MLP neurons of a small language model. Each row is named by its layer, matrix (up: input weights) and neuron, and shows model dimensions 192-255. Each number is 50 + 10 x the weight over its row's rms, rounded and kept within 0 to 99.
A block is one neuron, or neurons of one layer that tend to fire together. Before each block is what it responds to, as a language model described it from the Wikipedia text at the highest values.

Responds to: Word-initial consonant letters. Single consonant letters split off as the first piece of a word, mostly K or F, as in Key, Kwinana, Favus, fish.
L11.up18:62 55 50 52 56 48 43 24 31 51 55 48 26 55 57 36 38 47 42 55 42 55 34 34 52 57 51 66 48 45 46 51 45 31 43 59 42 56 31 45 43 50 55 55 57 38 39 50 33 45 44 40 50 54 38 54 56 65 51 53 47 58 47 62
L11.up41:65 47 39 55 50 42 27 56 51 40 64 47 64 62 66 61 52 57 48 41 58 52 56 34 32 62 40 48 54 40 55 58 44 43 43 66 41 68 44 48 53 75 56 58 58 60 62 50 41 37 49 41 56 48 46 52 48 66 50 38 43 56 45 52
L11.up44:39 35 35 43 56 40 55 42 35 55 45 71 33 50 62 45 41 30 46 46 63 42 49 50 34 54 54 30 53 29 54 51 48 48 52 50 43 40 47 54 38 52 44 45 48 54 43 54 52 51 58 50 64 65 59 39 47 55 44 49 50 55 58 52
L11.up85:49 56 37 45 53 49 45 48 44 55 62 43 42 59 45 52 55 36 63 47 55 67 58 55 57 57 32 77 68 49 48 73 37 44 47 55 43 51 56 59 48 41 42 49 44 73 67 42 30 48 49 55 61 42 58 61 47 33 59 53 38 51 58 31
L11.up233:47 55 56 55 51 46 52 64 44 52 42 55 31 51 57 66 41 69 64 58 54 53 41 31 59 58 29 70 49 32 50 57 39 32 48 45 37 49 52 52 60 56 58 36 42 54 54 31 56 41 47 27 47 51 40 42 39 54 42 42 56 40 41 51
L11.up281:42 34 40 47 52 31 47 46 55 49 66 43 46 44 51 46 51 33 53 51 51 58 57 58 55 57 63 53 29 39 60 40 41 50 52 54 40 64 53 56 53 55 66 64 36 70 67 52 35 50 35 51 34 59 51 51 32 51 53 53 47 54 43 48
L11.up283:42 40 47 51 71 51 38 41 57 48 49 49 59 55 63 36 60 47 46 69 52 43 49 53 49 52 48 57 30 52 31 48 58 40 46 34 55 57 36 48 55 31 46 64 46 64 55 59 64 47 63 46 50 63 54 64 43 58 52 62 41 67 62 57
L11.up298:26 57 37 48 61 66 60 45 54 35 31 47 34 49 46 46 53 47 68 60 60 38 53 61 36 49 44 52 44 54 61 55 42 47 66 64 45 50 46 46 42 65 56 43 39 46 49 58 58 53 63 43 57 28 39 44 52 62 56 48 47 62 53 37
L11.up362:46 51 54 43 58 36 45 40 46 48 35 43 39 60 62 45 55 46 48 45 56 45 45 40 59 45 51 50 38 63 42 69 56 47 58 44 51 34 47 65 34 45 71 50 53 30 64 52 36 69 57 61 53 48 51 45 58 34 45 39 57 66 51 55
L11.up424:48 60 42 53 43 67 42 62 39 52 71 52 55 47 32 66 47 34 53 49 54 46 55 37 47 39 50 69 46 50 55 55 67 40 52 56 54 67 54 52 69 38 45 27 47 37 63 45 42 50 50 66 31 42 51 48 54 40 50 49 51 50 58 49
L11.up527:47 48 58 55 65 50 71 24 55 47 34 51 40 45 36 21 50 45 42 59 54 54 37 71 59 51 48 58 36 45 52 42 44 35 41 63 49 63 49 38 44 48 51 45 66 50 62 52 35 51 55 39 61 36 59 71 53 36 50 42 34 52 49 51
L11.up598:31 50 57 43 65 49 56 52 40 49 41 74 45 58 60 53 47 33 56 56 43 44 40 42 53 68 55 49 67 48 60 75 73 25 47 52 45 56 56 48 42 50 59 41 49 59 59 62 47 73 51 45 75 65 43 58 64 43 45 48 39 56 61 64
L11.up806:40 54 43 67 41 61 50 50 36 46 51 37 42 44 48 44 55 36 45 48 30 49 33 64 33 67 58 52 60 57 73 44 61 51 65 53 42 39 55 57 57 38 72 44 49 53 48 52 42 55 45 56 65 26 39 47 58 36 55 47 58 48 53 52
L11.up825:37 50 53 58 54 48 58 61 51 45 55 62 49 42 61 37 43 48 45 54 56 45 47 42 55 58 40 50 41 54 40 49 47 48 44 51 39 59 50 68 47 60 53 43 51 61 45 55 40 52 48 37 48 32 42 76 33 48 44 56 59 51 33 37
L11.up910:39 52 47 42 54 50 74 50 46 52 54 58 31 65 28 60 47 42 33 52 58 48 53 50 66 57 49 55 31 38 34 56 56 41 57 53 49 40 40 52 56 52 64 34 44 55 42 53 40 50 62 42 68 41 58 46 42 40 55 34 62 61 53 45
L11.up1025:45 48 53 47 58 42 56 45 34 37 54 38 46 47 61 67 48 60 60 57 57 37 60 42 62 41 41 58 59 54 52 36 41 34 28 59 57 54 58 52 49 55 38 53 47 50 62 50 40 56 47 69 51 46 54 45 38 44 33 44 51 51 43 37

Responds to: Organization name endings. Final word or word piece that closes a multi-word organization or institution name, such as Service, Association, League, Records, Conference.
L3.up837:56 45 55 46 52 37 57 64 61 49 41 60 51 46 38 22 43 48 27 68 46 54 57 60 43 59 44 60 47 36 37 53 43 53 49 56 46 49 48 61 71 47 44 25 58 69 58 40 66 42 46 51 38 33 41 66 49 43 39 52 50 62 33 46

Responds to: Noun-modifier word endings. The last piece of a word or name that modifies a following head noun in a compound, often for businesses or occupations, e.g. hip-hop (musical group), fashion (models), furniture (designer).
L11.up9:56 50 51 53 52 53 34 47 49 48 55 53 53 48 56 36 51 50 55 76 49 45 56 63 30 50 54 67 33 59 51 51 54 49 49 50 36 48 56 55 50 39 44 39 46 43 66 53 60 51 46 55 51 40 52 64 39 52 63 49 48 45 47 45
L11.up100:47 50 72 50 51 57 42 53 53 45 42 39 42 39 59 43 61 46 55 52 63 54 54 42 61 68 42 71 53 53 55 54 44 34 28 48 62 56 55 48 23 48 54 48 53 47 58 45 68 47 51 46 56 51 37 40 56 58 49 48 46 54 58 63
L11.up157:70 55 52 57 64 43 48 49 56 54 43 50 49 43 44 54 51 52 44 53 53 54 46 50 46 64 37 43 54 48 36 60 44 61 55 65 27 38 26 57 36 41 46 54 41 33 64 32 49 55 58 45 36 45 64 55 61 46 37 52 46 61 59 46
L11.up272:59 45 55 58 46 60 43 49 42 57 31 51 52 33 50 42 56 51 53 66 41 43 62 36 39 39 40 62 43 40 55 64 36 52 41 40 33 60 53 63 44 53 45 41 45 40 66 68 60 34 58 48 31 60 38 46 63 44 36 52 56 64 57 69
L11.up334:47 53 57 50 50 33 46 46 65 60 40 59 40 53 50 47 61 54 42 50 49 62 37 52 53 44 31 66 47 50 38 57 44 38 46 50 47 41 57 58 38 34 62 58 42 32 70 46 52 30 49 45 50 47 50 57 67 57 61 38 53 64 65 50
L11.up398:55 62 60 58 54 51 30 58 56 53 63 53 57 54 40 25 48 34 65 43 38 62 69 66 27 45 37 44 47 54 45 66 53 46 36 45 56 41 57 39 34 52 39 46 55 32 65 55 72 51 38 55 45 41 48 45 45 68 51 54 40 41 61 48
L11.up418:39 39 68 44 41 60 53 52 58 56 40 44 42 41 43 45 36 39 55 36 46 34 39 46 27 58 35 47 33 42 70 48 26 51 62 54 43 61 66 57 45 36 50 63 62 65 47 74 54 46 64 33 58 59 47 60 51 44 32 52 41 41 39 69
L11.up429:48 69 50 46 45 47 56 38 50 40 61 65 76 50 50 44 48 55 43 33 26 56 48 47 39 39 66 52 50 40 57 42 47 44 38 22 47 60 51 62 64 46 69 46 49 56 52 50 47 46 42 45 47 41 36 38 43 58 58 52 66 37 52 49
L11.up733:51 59 29 55 53 49 38 60 47 42 43 36 49 57 47 27 49 32 60 35 34 59 64 48 50 32 56 51 46 42 34 41 49 69 44 30 50 67 56 39 35 51 79 54 57 49 52 54 66 49 57 43 45 51 40 49 46 50 54 44 49 53 38 43
L11.up757:38 49 56 51 49 58 36 51 48 53 34 51 52 47 45 42 60 54 40 62 43 42 31 39 42 35 54 47 35 50 49 63 59 35 57 30 59 63 57 47 35 63 54 48 54 40 58 61 56 34 46 52 57 58 27 46 49 59 48 48 47 58 57 36
L11.up777:46 47 57 54 53 58 53 37 40 38 57 26 52 52 49 40 56 37 58 48 46 76 37 44 41 40 59 46 44 55 61 41 53 40 60 53 53 53 77 61 41 38 59 37 57 52 73 40 41 35 53 47 46 53 40 40 43 55 38 55 61 51 54 52
L11.up802:36 63 49 62 54 63 57 60 44 47 63 43 60 56 43 65 53 60 38 45 26 59 65 56 66 44 62 42 52 44 37 79 39 36 45 33 34 41 47 55 47 63 53 56 59 56 62 57 48 39 43 70 42 30 43 23 36 46 66 47 68 56 56 63
L11.up895:49 55 48 72 59 50 31 54 43 36 62 67 57 52 37 45 39 49 47 28 51 69 56 45 47 50 30 57 45 47 44 53 39 50 63 37 26 57 45 48 42 53 39 45 41 56 40 56 53 33 49 51 50 44 66 32 47 57 57 38 54 20 47 61
L11.up1068:48 34 53 53 48 46 53 52 56 47 34 36 37 45 31 42 52 53 51 38 46 38 39 58 46 49 37 65 35 42 40 52 34 50 36 56 52 55 67 38 50 43 50 42 58 40 72 62 56 34 46 54 56 46 40 45 59 42 50 56 47 62 52 40
L11.up1170:42 33 35 39 54 66 55 60 44 75 68 44 34 38 50 50 52 63 49 48 29 60 41 39 46 27 68 40 45 49 43 44 37 54 43 49 49 66 55 70 35 42 51 48 48 54 46 45 60 13 64 52 65 32 40 53 41 38 53 44 48 60 52 49
L11.up1267:50 44 41 43 39 33 37 49 39 52 46 34 62 48 51 42 53 63 54 62 49 41 65 60 65 64 56 40 46 47 54 60 58 68 41 39 53 61 66 54 33 43 45 46 47 31 48 52 54 40 34 61 71 42 32 42 63 57 60 44 58 44 35 51